Weights of a small transformer language model.
Size: width 384, 6 heads of 64.
Training: a variant of Adam for these matrices, 329M tokens, 10026 steps.
MLP neurons of a small language model. Each row is named by its layer, matrix (gate and up: input weights) and neuron, and shows model dimensions 48-111. Each number is 50 + 10 x the weight over its row's rms, rounded and kept within 0 to 99. A neuron's up and down rows have the sign that makes its largest values positive.
A block is one neuron, or neurons of one layer that tend to fire together. After each block is what it responds to, as a language model described it from the Wikipedia text at the highest values.

L7.gate11:22 62 46 45 35 58 51 49 56 49 38 42 44 47 47 59 48 40 53 42 48 44 36 38 66 53 54 60 60 51 66 63 47 38 61 40 62 63 41 52 43 50 58 46 51 44 52 56 46 61 50 42 52 52 37 40 62 46 66 34 48 45 32 59
L7.up11:61 42 64 26 40 47 61 59 51 59 50 64 33 70 41 53 52 48 43 46 46 55 50 54 42 61 54 45 45 62 45 57 51 45 69 44 58 77 51 35 63 57 65 41 53 53 54 61 72 34 47 36 54 62 57 43 50 40 38 63 41 66 44 75
L7.gate125:40 43 54 42 56 32 21 43 31 59 33 71 59 44 71 64 43 57 63 51 37 47 47 48 48 55 46 61 54 42 57 53 41 39 50 38 65 29 58 59 58 54 53 54 47 59 45 37 44 42 70 53 48 36 69 60 64 60 49 49 59 65 25 57
L7.up125:53 63 56 37 38 48 37 43 55 49 51 56 54 46 81 51 50 51 47 37 70 57 66 36 40 61 38 56 38 68 48 59 45 41 31 62 39 51 45 47 56 52 56 41 45 34 47 49 37 52 56 50 38 61 78 41 51 49 53 45 52 43 60 61
Description: Word-start "to" and dashes. The token " to", both as a word-start piece (top, tool, tones, towards) and as a preposition or infinitive marker, plus dashes and minus signs in table cells and track lists.

L12.gate61:60 55 44 30 35 41 48 60 66 49 54 51 58 49 77 53 43 63 56 41 53 69 52 71 48 44 41 43 66 46 50 59 42 44 47 58 29 48 55 51 51 60 54 49 50 56 43 63 57 46 58 60 45 30 43 35 45 59 50 35 36 60 56 55
L12.up61:55 43 51 47 61 48 48 49 51 52 38 50 50 58 52 54 38 59 49 57 38 38 62 56 51 56 39 31 42 47 52 34 30 42 32 62 43 55 43 42 62 35 65 53 61 38 42 45 58 38 57 49 58 60 60 53 33 45 38 47 63 39 73 32
L12.gate201:40 66 68 46 55 37 49 60 62 42 39 43 53 56 50 60 56 43 60 44 33 68 53 54 44 28 46 45 46 64 48 54 46 41 37 53 49 58 42 36 49 60 47 46 50 51 56 49 54 69 56 48 31 38 58 59 53 50 41 52 56 61 52 27
L12.up201:57 53 69 45 44 71 49 56 28 28 51 42 35 55 49 47 42 38 56 51 56 54 69 59 37 43 53 57 66 33 35 63 50 46 59 37 51 76 33 43 54 48 71 46 58 37 64 46 48 69 39 35 46 31 41 57 65 46 51 57 48 44 56 35
L12.gate232:54 51 50 50 49 52 50 42 49 56 49 70 49 49 57 58 59 44 54 67 63 51 57 53 51 60 36 47 28 51 48 36 54 44 47 76 44 67 48 44 70 48 47 60 54 54 70 39 37 63 51 65 49 48 54 48 50 49 39 50 46 49 59 71
L12.up232:49 55 37 51 58 43 53 41 48 81 58 50 47 52 59 57 61 50 44 40 38 47 64 47 47 61 51 42 52 46 51 56 48 72 75 54 49 40 57 58 38 39 45 66 59 48 36 72 60 46 58 50 51 42 37 40 50 27 59 58 53 38 52 38
L12.gate321:65 39 54 39 52 38 61 61 45 54 48 76 52 43 60 71 33 46 47 52 26 61 69 57 43 53 31 51 58 77 41 66 39 25 36 40 42 54 48 64 50 73 62 58 40 50 53 61 52 31 58 60 30 51 50 46 54 37 45 46 33 59 57 60
L12.up321:47 41 39 40 53 56 54 50 35 45 52 43 48 44 53 42 41 38 48 45 64 65 59 51 48 43 53 40 51 45 45 48 51 45 41 56 65 55 39 53 48 48 50 38 55 50 50 51 53 70 34 75 55 46 53 72 60 56 45 45 41 48 36 58
L12.gate342:49 23 36 57 51 45 38 56 41 58 33 49 41 50 69 54 38 52 62 45 42 46 40 65 46 50 50 37 55 52 59 61 32 62 56 53 46 43 47 61 45 62 58 45 53 67 55 52 42 46 42 41 27 55 29 58 23 57 49 37 45 44 52 44
L12.up342:54 43 45 43 48 46 48 55 49 31 26 63 49 66 51 44 60 61 45 53 46 53 47 56 46 55 55 59 57 48 59 46 46 60 61 51 38 46 59 49 43 55 52 53 52 49 49 49 66 52 40 43 61 57 58 53 53 72 49 38 35 64 52 64
L12.gate363:58 39 37 52 54 19 56 65 54 66 68 57 40 45 59 79 62 53 52 52 39 74 52 47 37 74 36 47 50 53 46 55 33 41 40 52 77 45 56 38 67 47 34 25 67 64 49 49 46 45 49 50 49 42 53 45 55 52 57 56 60 49 54 50
L12.up363:37 55 40 34 53 49 50 42 46 51 42 61 59 61 64 80 48 50 49 45 60 55 56 36 54 54 71 63 40 52 54 47 46 73 56 49 69 51 47 48 40 43 48 43 44 55 60 56 71 39 58 40 58 57 49 44 57 62 52 62 56 50 50 57
L12.gate815:49 48 66 61 23 50 54 54 48 53 49 52 45 54 52 45 53 62 69 40 59 68 39 40 34 49 45 68 46 54 53 58 47 58 42 31 31 56 50 65 53 54 40 36 46 68 58 59 47 47 69 70 45 54 60 53 41 58 48 46 32 47 52 50
L12.up815:30 51 56 54 37 54 63 46 57 66 53 56 37 52 38 60 40 54 56 35 41 48 45 40 58 43 48 52 37 84 52 59 33 53 54 63 50 50 35 43 54 33 52 43 51 47 62 61 55 61 43 50 60 53 47 46 51 63 35 36 62 53 39 43
L12.gate923:42 43 42 44 46 41 62 57 55 45 49 49 46 36 43 39 18 67 52 49 45 48 43 76 44 52 49 67 64 51 52 64 54 32 50 40 47 60 49 41 49 58 39 52 32 59 67 56 54 62 57 55 42 37 61 68 38 59 45 35 50 41 28 60
L12.up923:62 53 61 35 51 49 58 57 20 67 58 57 38 64 50 57 54 53 51 47 45 57 51 59 44 37 57 51 48 59 72 61 47 39 65 44 33 47 49 55 54 44 50 25 58 38 47 64 50 47 36 36 59 42 57 65 56 54 48 58 66 52 29 42
Description: Mid-word subword fragments. Word-internal pieces inside rare or split words, often names, taxa or chemistry terms (thrombo-cy-tosis, dimeth-y-lamine, Cy-c-ling), plus em-dash cells in tables.

L7.gate263:55 65 54 55 67 60 59 44 44 55 38 62 69 40 57 54 43 54 44 44 50 50 67 54 61 49 60 47 55 44 56 49 38 46 55 36 58 59 46 54 39 49 61 48 62 43 65 75 50 41 66 57 35 45 37 30 54 52 52 70 54 41 52 32
L7.up263:48 61 53 68 56 47 54 47 47 35 36 49 52 51 67 48 45 34 76 30 35 48 52 35 47 49 66 56 40 44 58 43 48 46 40 64 44 53 50 48 57 44 45 43 39 49 54 44 45 58 49 56 61 60 53 50 47 60 51 42 57 48 30 53
L7.gate591:47 68 65 48 56 43 38 27 59 55 49 58 44 74 48 68 56 61 38 47 38 43 62 57 41 48 49 25 53 53 34 51 42 74 39 49 47 45 62 61 64 64 52 51 39 61 37 72 54 24 54 58 48 52 34 52 54 43 55 47 53 20 44 36
L7.up591:48 59 50 65 53 47 50 39 54 61 33 57 64 50 58 56 50 64 61 62 48 51 60 64 45 44 56 50 47 40 41 40 54 60 39 28 54 54 57 36 51 35 32 45 61 38 53 62 44 49 42 60 35 59 41 33 70 59 53 50 38 53 54 47
Description: Plural -s suffix. Plural "s" split off as its own token after a noun stem, especially -ant/-ent/-al words, e.g. inhabitant-s, animal-s, subunit-s, opponent-s.

L12.gate20:41 53 46 60 40 45 31 50 52 55 42 49 56 56 61 52 38 43 62 50 46 57 46 46 39 57 73 52 41 42 70 53 41 54 48 58 43 58 49 56 47 73 50 61 46 41 46 67 39 54 61 55 30 49 52 37 37 51 48 41 29 50 63 57
L12.up20:43 35 44 56 46 58 41 64 49 52 29 59 44 52 42 55 54 62 51 53 39 42 46 47 45 50 66 41 33 51 37 40 59 54 60 41 46 41 32 67 38 59 55 57 48 48 45 51 44 58 70 41 50 47 49 43 49 73 37 38 62 44 41 61
L12.gate275:48 33 56 43 59 67 50 40 53 39 50 51 51 42 44 45 62 41 52 55 60 30 44 65 38 31 53 55 68 45 33 51 37 67 47 56 50 49 61 51 44 48 24 55 58 58 47 55 45 50 38 42 63 58 47 44 56 49 54 67 58 49 44 43
L12.up275:52 54 73 46 56 53 38 45 40 54 45 53 73 35 58 47 45 51 46 40 61 31 45 60 30 43 57 58 48 41 37 53 53 68 54 45 42 58 40 56 37 57 35 72 47 59 34 58 41 45 55 51 49 64 53 63 53 43 47 58 51 46 58 53
L12.gate320:40 60 40 53 36 48 48 44 53 46 32 61 50 54 67 54 54 48 70 36 59 42 51 66 30 42 53 49 65 56 52 67 39 55 34 64 47 29 50 43 49 59 50 46 57 28 40 60 32 51 35 52 56 54 42 54 48 60 25 65 66 51 42 51
L12.up320:46 68 49 26 40 50 33 44 71 44 52 52 53 50 54 62 38 30 64 56 61 47 45 52 54 32 58 56 43 38 44 58 55 54 78 61 35 57 40 39 71 51 64 41 31 52 61 60 49 53 64 40 42 49 54 59 58 71 41 49 44 61 64 41
L12.gate323:48 72 44 41 50 50 62 58 56 59 21 41 58 45 53 61 45 47 57 49 42 49 48 47 39 55 62 49 60 49 59 58 58 54 42 30 47 45 50 48 60 45 31 53 47 57 57 58 49 35 72 51 48 63 57 56 50 50 64 61 36 47 51 47
L12.up323:52 66 48 58 50 50 51 48 47 51 36 38 56 33 54 77 47 47 53 56 70 58 41 68 51 48 60 45 56 60 46 49 39 44 34 26 49 41 33 43 33 50 49 46 50 50 40 50 50 54 50 48 53 62 52 58 56 52 50 62 67 42 48 58
L12.gate444:45 43 54 46 66 67 61 59 48 64 33 57 51 48 23 32 45 62 47 39 33 58 54 63 45 57 41 41 63 44 37 59 32 58 38 48 39 63 57 38 51 33 53 43 57 46 39 64 52 60 50 58 59 47 56 56 40 48 54 32 56 54 52 56
L12.up444:29 49 47 43 42 51 49 53 47 48 42 36 46 32 48 52 53 51 45 56 61 53 40 48 45 44 37 45 45 49 55 58 54 47 40 52 49 38 59 51 38 49 47 43 48 58 47 45 56 50 61 57 37 58 51 42 63 61 55 56 45 52 26 33
L12.gate452:54 51 44 55 62 41 58 65 67 59 33 68 53 49 59 58 55 64 53 42 50 57 44 50 50 59 61 50 43 44 53 59 43 48 70 27 49 60 53 44 44 43 42 45 62 66 52 64 57 40 55 58 56 49 33 37 35 44 59 53 62 47 47 51
L12.up452:39 82 56 56 38 49 44 43 46 36 42 45 41 42 45 48 49 73 39 63 72 50 66 50 48 36 64 52 50 56 71 43 39 55 78 55 47 45 52 43 44 35 44 37 62 65 43 60 44 48 53 55 50 52 48 53 33 72 56 48 50 58 43 58
L12.gate579:38 42 35 52 60 56 54 61 52 67 53 68 57 39 64 44 69 65 60 64 61 44 46 32 52 49 49 48 62 57 35 45 35 60 37 56 59 57 44 44 45 62 32 59 61 45 37 60 48 36 44 57 34 56 41 45 25 62 50 45 65 40 38 55
L12.up579:44 57 45 42 48 58 56 56 46 47 48 47 56 57 39 36 48 32 48 63 58 57 60 58 42 39 46 52 42 52 52 53 52 45 54 50 51 67 48 70 56 53 52 51 52 58 51 42 38 61 58 47 39 66 55 43 43 50 51 37 48 54 48 46
L12.gate793:40 47 46 47 51 47 55 63 57 53 35 51 57 52 44 58 56 51 51 57 45 36 52 46 43 46 66 45 41 44 59 43 53 46 45 37 47 55 42 50 59 33 43 54 41 64 38 58 44 35 50 58 43 55 42 42 31 65 44 55 48 61 23 47
L12.up793:36 61 49 43 45 49 38 71 48 37 64 44 48 40 41 69 51 68 45 84 61 36 45 50 60 35 57 54 52 50 43 44 52 59 57 63 46 47 31 55 48 19 52 49 56 44 37 69 47 47 48 38 52 60 42 41 61 53 59 46 49 41 44 33
Description: Plural noun suffixes. Word-final plural endings split off as separate tokens, such as -s, -es, -ies in families, sponges, users, with weaker hits on -ly and Yes in tables.

L5.gate76:43 40 35 53 46 59 57 50 43 37 51 65 46 57 54 66 31 54 75 41 42 52 48 39 50 53 59 57 42 39 64 58 44 47 49 47 53 45 43 53 42 44 51 43 53 45 52 32 74 51 61 50 52 42 44 47 52 51 64 43 36 47 36 60
L5.up76:42 60 46 45 62 28 56 47 37 55 41 78 49 40 64 65 52 62 52 48 47 49 46 63 44 59 48 46 41 44 36 44 45 49 45 62 27 42 39 51 59 60 59 41 54 53 51 37 34 58 62 50 47 50 48 54 62 52 42 50 48 43 57 70
L5.gate199:52 62 59 44 48 50 58 60 44 64 38 53 51 48 59 46 49 50 66 47 39 40 58 47 53 44 51 67 37 50 50 41 49 58 61 61 53 39 51 46 59 40 53 53 59 49 63 43 62 48 45 59 54 39 44 53 50 32 38 50 50 44 28 58
L5.up199:40 57 70 36 52 34 64 41 34 64 62 44 50 54 47 55 56 60 65 56 52 43 50 38 49 48 41 44 41 51 57 53 48 61 45 48 33 42 49 66 45 48 47 55 44 52 68 48 51 60 58 71 37 58 27 45 55 52 55 46 45 39 29 41
L5.gate303:59 40 50 55 27 51 57 41 55 54 43 55 47 38 44 48 38 70 69 46 48 61 52 44 37 65 57 48 52 49 65 51 32 43 38 44 43 53 32 63 55 55 44 43 43 57 24 38 67 43 52 52 44 50 43 44 51 42 41 55 47 37 24 47
L5.up303:44 51 61 53 52 53 42 49 50 39 47 41 56 53 42 45 42 49 49 51 54 28 45 51 44 65 43 57 44 59 42 58 58 49 45 39 34 60 35 70 71 40 49 37 44 59 50 39 49 51 63 59 57 56 48 34 66 51 52 30 50 34 41 55
L5.gate875:51 40 61 52 38 55 42 44 34 43 39 50 45 59 55 61 33 62 39 50 45 69 52 58 60 57 56 61 48 56 40 47 45 48 54 35 35 51 33 55 53 46 43 48 57 46 66 52 43 50 56 59 56 55 34 60 62 28 52 46 47 49 32 49
L5.up875:65 38 59 54 52 35 41 47 42 52 48 65 40 47 57 40 37 58 46 60 49 55 42 52 67 47 50 47 45 50 31 60 48 32 47 54 46 60 52 51 60 55 48 49 53 59 60 49 36 47 55 57 53 63 48 59 63 39 56 42 44 44 36 42
Description: Blank table cells. Empty or placeholder cells in pipe-delimited Wikipedia tables, mostly a space or dash right after a pipe, as in | Majority | |.